config = dict(
    n_layer=13,
    d_model=576,
    n_head=9,
    n_kv_head=1,
    head_dim=64,
    d_mlp=2304,
    vocab_size=8192,
    activation='gelu',
    norm='layernorm',
    norm_place='pre',
    norm_eps=1e-06,
    positions='rope',
    rope_base=10000.0,
    rope_fraction=1.0,
    qk_norm=False,
    attn_scale=0.125,
    bias='none',
    tie_embeddings=True,
    parallel_block=False,
    init='normal',
    init_std_qkv=0.0157,
    init_std_o=0.0,
    init_std_up=0.0157,
    init_std_down=0.0,
    optimizer='adamw',
    lr=0.000653,
    lr_mult_o=1.2,
    beta1=0.95,
    beta2=0.95,
    lr_head=0.00516,
    grad_clip=2.0,
    warmup_steps=506,
    schedule='wsd',
    decay_fraction=0.776,
    decay_shape='linear',
    final_lr_fraction=0.1,
    batch_tokens=[65536, 131072, 196608],
    seq_len=512,
    doc_mask=False,
    train_tokens=998600000,
    steps=8681,
    dataset='wikipedia_en',
)
MLP neurons of a small language model. Each row is named by its layer, matrix (up: input weights; down: output weights) and neuron, and shows model dimensions 192-447. Each number is 128 + 24 x the weight over its row's rms, rounded and kept within 0 to 255. Numbers have three digits each.
After each neuron's rows, "fires on" lists the tokens most often at its 100 highest values on Wikipedia text that the model never trained on. A number after a token or word is its count.

L2.up1397:158132099153097138144127165123153171148121151136087114173117156135160119110133148133098147098135133135138161114136145093142123097119120120100122180122115126136129151163142139157113120130143127149113143157107177135113129140146118112113087108150139131146100123132180132192133087139133103122140141133116145096110125130143086141071134105144134119107147119147131134177088126131141108177124115122135168131078130119129180174155100125200154122137129140106206092128102138132116137151135166130145115139160130096123123126141128097127162119121152119172128148125157155139115156202116127103122170117115126163101134116124127119118073106112131119140075126132138131077098135133114111165126089090169154132096078098151098126092102159135118115112111124106125119137133131113154153124118138
L2.down1397:123152085162134160123108119157120141119124142120150119142147144139113162146127131116098105164115168110110119170139132147147137098133123126166160114119158147100091106138116099089140159129154118105105116144144113106142122132111125108167154128107128097097116117140115096125130141149134153119113122119137097144152117143128131130124152109121082123095138098087120110139151117095116161130125130137150142144117136113143125119139157128104091098140098113096099172126150131151142103151136128127116154149135131124141146166121102138086160153095109164120105129096121099122149142168133098173095115097140170133180112159088135120086117151153136125115122148112133123114141123118125147124102143196133113131116124110101133113094163124132118122146158157178115138138121190098109143137122115
fires on: " name" 26, " to" 13, "ct" 5, "an" 5, " " 4, " =\n\n" 4

L2.up1523:190126079115127112119136149114131154128122125101158145153125128149129159107126177126166130129142126143146058139144153129172136109180117153127118139143132128158107135160139141123124126123118134149194058163140151137134136140144132149122123104158124125158126159142129115077138171045153100112121102070112144158215132141114163138150143201173146160123154166148125114103164180135097140114150131126082192143134135121122099114137126141168130121115126150073123158104116105096161179120143116120123153141138144136125118108133128097151071135127120145129104135119107127159118134111127166094154119141127195151108141100132136133116087100117135081105146129132113128125105098122174070137126141115115179097091126179124175121123133138087151135113181142150140130117120124130184157125144117
L2.down1523:116128171162137171156117124122127131142138103121148108115132077114177121132110152171128108106094114087110134103113129114122134124092129122087143110085142141106120136098078084127135097118139150109136166164137129155136132077124109102140158152104139122143116132112116155127154135158099137176137084129130098097131149123140119141114106138088097104185152155133138154076176104168148122162105130123096094137158144126116108161148143115138144141143159094123142142153114111136108117100156115149158123160141139155153134146174136116121114114135129066118123159131124119152195091104113135132138074120146154109188111079126124153148116085108120117140156122130154117117097171149111097086075158095128129164111099128165142167178145118134086073140060126134060132117120141120101081096153144
fires on: "," 20, "-" 13, " of" 10, " for" 9, " to" 6, ")\n\n" 5

L2.up2073:128122137137133173135121184110118103120143108117129093114145133101142119123115146141126111116132164119147084122074126128104119105142131130124122127171138120127091062131117134153107095099157187135146102175129112118117136223110090156137129119122135134117124137121147118089119075144124127131127142126116151117108134160127153161115058076115093133158140071151117138071168118143134078113175130106152137108074161196091084109234126144175119129144130126187190090118159127108121096130127158145122103114121133149133103143120116130117114140141147131140139115144150144137165097207108146131110159138119119142142093123105107089162109138125146134166133116130140135115151143145122101149103160101151139111168119087136086100126106159124148116117112116108165142126123112145141081104112138
L2.down2073:108180075190133134159118126165127117154093159111121138135125112144128126174126129116110138139114119103091115132158148161133116131142157153111103103102087123142126159125153145149124137146109130163132104130144129165124166078200171101139099089133125173137118132122150101151119192142149189138132143098166125127090142115075105141171177116101098121127134145110148139133124118127119122135140130147118121162078117122106139122116124107125165103138122126114153156111123120185186177115094138132117116127107149164098165128117153130130150118132104131122140120139099115100123126125162125135104177070124130137093182169119107156036110134126125153139107144145107164105131111118133133100131101126131126152111111107109148094109173136105120130106138111098062145158070141122145113131077136
fires on: ":" 26, " of" 12, " that" 10, " •" 8, "ance" 7

L2.up1963:126131097099140140118162130137137155108114121134074135192122151105112136106111112138184153140124115160100212105104113144130150102150126120091181151157114123118167179120112118121155128117150084144074118115143112125098155120114131137158100142155129113129132143119153134131133119143108133140153122130110096152160128142123112101156143098126131121124114166144125130093136067115129128090124128150111120132136130150110089129227145121117131169122114106103071159154116127141114132132093150143117153143149124134131145150107153087147133157107163142194138099125138115097131136085138145154160137145152084144143109103153030119105159121132139093150111162144105147135138102149155133103099135140147096129134131121127085148115133120106134113153110163091065119126136133117162117099119133
L2.down1963:138106129116143098115118150221146125150172148145169103112112107126171092178110126130093152129172146122161105125120125110100092173128158122124083068113122099132060163107136109136127116125151106160158150126108143123159120107127118157110143151103147133108123073097064110108133106105124142110129126080156139134118145109141109117152137145143151110133138132112167124133144135147117150151154120150129089118132105135144133135134092154136142072142151136129132080108118141118154135093135121105117164188159132118103091123159076143105113118154145162133134148114130160148127138153092149104118154107131178164095145149147099134115133119137130140123108131129114121135129169161108126110112122132089140135130105126142176144148157129121125106110101102130127126111128118099108142176144130
fires on: "==\n\n" 17, " for" 17, " until" 12, " ==\n\n" 7, ":" 6, "," 4

L2.up90:192138174106108071079121123109134105129149095112150145122144123130110127113122102134123088125128150133136110089135136133127127114101136113141179156160150108134105166139152132164127123122095143122255101120154114134154139116114098110135128123109142098121119132127122117026134182151126148119093101109130151161157118120137103101117143118153106124111147099205123113129095141121124101125129139154116134128143117128131126125143154118093134148147129139108105150091117119137086147118121118134128069117141125161137135171172101102135097163137133136114138125110120108170137066171132108111214126126136106153128098129105127091149115111075160127125167155139136128196111104136159134077147146138109141108120118166104157106164118163099142123127133130120123139125110110148180107128136151
L2.down90:100127118146124161133157131140146112151114145138130144155130085115136121163154133137142151100157121114110143105131109107144144125112181112149103132095127152143109118132094089101160136114113132129148115125141132111115145126136183109134140130125117111117160147155146153150111090129100121153173178174178082091080099106160152132123117102132150122126099122125137147138114148135095110107130113159101147173123174101124133105144128116108175105101115138115187124120104150158136128097157117151128152096119132122134094068091185097156103124126125154112167147176145144120138138118095138168099109103126088092096164141131133134148155118129081117142112128128115105110130182114098085136121161112147103115141138135150093172103135080139165124117146108125137153132124150116096125157152153
fires on: "\"" 30, "–" 12, " one" 7, " of" 6, "===" 6, "-" 6

L2.up807:127148097120083087110113124117137176105131125138165148163079163143134148110112176131136132111133140155139182132154143146126141139119118131125147190121140150147122150147135166138120103136092126142216106155157132135132105102160140150126139110143124137129133130106156133121134143076141121120100132099102135103224140155120121164153069116149114113100136073122137124133060162113105144132144135145097159140113141114135130127023123118072153126104161131099039148129125179150131160128146151117117101138112115111137133100119134074118101115119135131144117103134094143124113122092131124129198146141131231153108128108146125085112137099141114158116151138133118143139104107124119078112128144160089165148105131060115201142134124154157144103111120124122154145117081131143123150163142108
L2.down807:145099094139172161135133084151127126119122119087103097113175092149148142114154114125129086133157144091125182142148130093094113137098087106168136155100158139099116098106106070132088139128115111152136141124119156138096166116103090118094122138099127166129141106167144108114110125129095124161125131127255099126130130089126098112110148148156087164172140137138111165112135129148089119108095100126115128162108101124118125100127143124116138164160120125147118107131162119131145099120151127152149125124127125122130142106106138144141137122127114095131118094138112144146116154134102111147138109104169174117131082117111134101145107103117139114110140129061134106143113138129144169091116125116159109130104136134126080147126108105127183092165136167139134099177132122111132071097094140
fires on: " to" 18, " second" 13, "back" 7, "," 7, " Minister" 7, " from" 5

L2.up797:092152123099070123082121169113146082147124106155136135091123118117094134090111157125135122162139139135108155114085112154122139099154125133084165115158116121142129108126117115119119099150124146189058147132123138134121111159157128124123090128110155114157131135111161116084130096161136107148122141199115110108136098149130113129146155150114107122112112137190144138082146066091127136115132139162125149120145136163098125145239144141070116147119148099098164159102107154169088104121114182140095128128157140142133161133147138134136127152129164127073116114155131147114144102186127123139109134136120142148131120139162106121127154110150145156148124123160163116111128129152134081078128111159122102110160094042115120135151115172109115127117121128090138124129106151134191138116148140
L2.down797:128122123104132135103133085103126142153130186131101120140130127144150112155136100150132080098145154100107123147127093134044127138128143104170121131139119135150139143095169141153131138096143101132134125120124150153171158130135103130100131132119126144147161105179123153159154124083093126114099074080182169189133131120113128128114147107148136115142117156109149108151144118174136143144126110123100136180106113134134155110091127097132136096115096157148072111107133103115198151092158124124114134103115118122112118164131074142120099148142120134127072147125109130153113110128124122153134146089130173143119141183117120140140105090094099093135120146112124127135143153126165128120149092124142145091124167125119141141090149090156138101164127158123102092119139115094154124160097117
fires on: ":" 27, " of" 13, " until" 6, " for" 5, " by" 4

L2.up1286:124144125129124112082124169123117104127112103108129134189138101129154104076123114130094094183153133131116165128111122169160137109167153138106162163136119126091142159126128128156129177174169119161144181168102109135111133176171131156150110115134146159126124141125166135148139116130128091122143144134133107141138108182140162145140157116109127095108124223147087132104138118149122136090096137135136117124130126138126101124149173132186114159120118123131128121127087141186143112131138157119122118112160126103133171136132157158131133147118141148165133078135107116123155116122142131101149122126105115135096127115115099158109126137154120147114094104180153130131102130173175146115106088130147108097157123127098100130108108122141116137123126119110128094120143135139184126099125142
L2.down1286:113143131119105119161156134147160130140145129154094148120128102113130126179100110126153117087101146142133127153126118063081111141087144098114079118089149104156159134111169147086098113089115106112151153097163138129172113151090120093091144095127097101124123140182144125099160117156099127155121123153151109107134159130117089098122073136143137142143150167108147149111134135143102087099103150116103148141169153119128141116104127085151174103123135169123115151131139153125139144108131109143152144150091161112141101113143057099129123094126144132111107134151148119108105114093116125123133160107157091119150135132159172117164159140079142119132150150094138121155129151111085118128136177116151160152107168134091122140109118161113119142129112144092103158127112082121168145146143120
fires on: " in" 18, " of" 18, " the" 16, ":" 11, " to" 4, "==\n" 4

L2.up264:179137109162117121129117167128135128160114118124073166212111140112148117094120147127139121113133114125118160119141141136124139115155124142138173102129129120154123113157151142158136085155160150108189122115120124145140145158109142118148121146142084132086119087137147113104151175102138125127120109084133131056169146172126138140129129101129130130140128136154120131171107198106109149124132110147113160120172124132145099104111138131220085095131122152109045130146122191125165136133148117142115159130116137191123100141127131140133146126109147121150130118116089130100121150122127088133137116136111182128104136144172163126109114098160124115115105128138135167133121111133138153123103119155121065125122141113167174098124123128105118130122132147114157132125107129137157132121164137
L2.down264:135122129132151142096131105137129113101110139126175078125097106129127124131152112118147152117124164123124154188116143103126091140107138118133154137105120132136181126144082102091103144126122134138127133158137124094122154110107162150105137146095100071108143162162119135161152114127146095159091138132153142119100094099119106126133081171150093149143145151163090114099119103152138108148123177130103107134142137108139134159101136119130133155161128084113113177126127125137164108131102112103122108152138116129125163133146109104155084136114139117142133112130139146149131125105086134137189092134086164125143133116147116128145145121075150130105147148117151113140153129101122127098116173117151138136115114154121123155139069125161120092129119201102139115158114054139140131130162127
fires on: "," 24, "}" 11, " to" 9, " by" 8, ":" 6, " of" 5

L2.up708:133127175103122099081150104143132122160143129167106139126149143118106171091127160111117147148126096178103132087122127107102128060116093095105149185133116148138109184147116144129140120186147099159137144159130128120112125135149122098145090118131104124150129107130165137140086154129087104137133147196107102113101100106159084105154080155093140130113129098120169132075216063161142120135112116157120135126111130124147141152103112125192114142156107118156108185106142081176106146117100147127091141132109143150137139130140098129102121148149126117179155132139111135120113146159131127116138160123157111123140111130144101121133146115112155133138107127133123110161135127140139134133136134171158051152144116123102114115082141182122105140123108144116123113145118157131091120164134151
L2.down708:070135094126152152064104143102134157140164148108115101188140111117172099152142118154111110105104157130094131143144082136134105156139175197133100126136155107179131131127144121150150117108128145122130103140130156164175132104100124142135173151075175111144087134140106156118171086081152119127143125131155158154099114140104127138118103131169097124145144130164139125144162150127111158138128151152104118139089129132098146135145155106151104118134106114159159102077141118106145128188165109134161115167130116139117109128149127159124140139113111147150097123147141146123141123156120107134147083122105195132102139115125133127150123096147118128112143138169112145130138126132128067123142113092169118146108137090102144150171106106126124113108145161131146131097135101150126119126148098
fires on: " as" 14, ":" 12, " of" 10, "ce" 9, "-" 8, " by" 7

L2.up7:132147114120108118114116104158141153106127136142140159119098093111095134117125122120117121148130139133151052140085148155139136139147128129158126127103140143118111128108132097142099118139085209157137130079157107101110120155155135174102124127096121146140143126124098132098144141118137107137116130108132115143189131156107153185155149199152106112114132168180102148103088132083106144135137150158106134130106130098107089134091177128086128114090150135043119160145114091099142126115122144100132115135147131139152168143142171208123131139114158133065094104125119170115135147125159130131156106139127074119089142125123089131099167124130120126130125107126116138146119107139145096150134095177091153122131141069097135153139125125117105135105137160102141154097107105129144163131115118
L2.down7:116119155122095165119170123142118092109107143152145078101141141165184112130122088147135107116149129136095093104164090096056136119110114122128141147111120158173180157132143148123111139156110106121110168113108140130121115117111095102127086130160108140133125089133162145149122139111133116089111103097172143125149126116140113101125100125118155125183128128128140142147129143172146128106136138116135150130129105131164143157093112112132090171088137143120066115127116131089141134099128133130114125160151126083147105117141090097148077115167120086145147128174114111143149127135119123131151163136128095111135140128126098130192133157082124123141145107062159123136147136093114132121121120113146143165109111090158126133129090083150172133166138132118102095159142100123158099140119132
fires on: " as" 21, ":" 13, " of" 7, " along" 6, ";" 5

L2.up3:164126083144113154123150180093145154132135155126094116058138124153152139110122129121079123098110126168125152130157080114112108117093114100115150114132119088107136104123116098142128145128089122105106173171142143141104103178152108102147104116150115147113133120125156118168125114125104134133115120104111152114132169094144105112125133102122149124126090159110176104156156104129120134167112115089145141135156120155127150126199096114105125089135120150135192084143144182148123114137118146117137082121180124084140078152152149114159100126093177123078157136119149108143119157139163102105132149126135129156106128164135134124120034105113141140144081130124137149089131148112116178171105101124136208123097125073172138119130114127102108144132121141127091135120123116108136138126104127
L2.down3:100186077144116136134095118143087141109128136129125142137147136139100135165139145113101113164115150133141113149103146126185149104132095159173136153086134156107135162110140133096131137145104125135123078117147103033131151106084142169149171127117115109102153129150155148102131117131139137125154147114170104128141080135114108170102144115119122129079152107130110121162160096126104129112144134146148116134155130139139098132134122146130106123137101119112074147132123084100162122123133118136073142093122112101116149121155100117101124156118092162100102156093091128133116129128135126172092129115125124114153115124117133095065148116159156138139122142122126112145160146122100119141133173120122138104174137129113122095135107135138126135115151094151144106133164139142108176146110120
fires on: ":" 19, "." 13, " by" 11, "," 8, " name" 8, " to" 7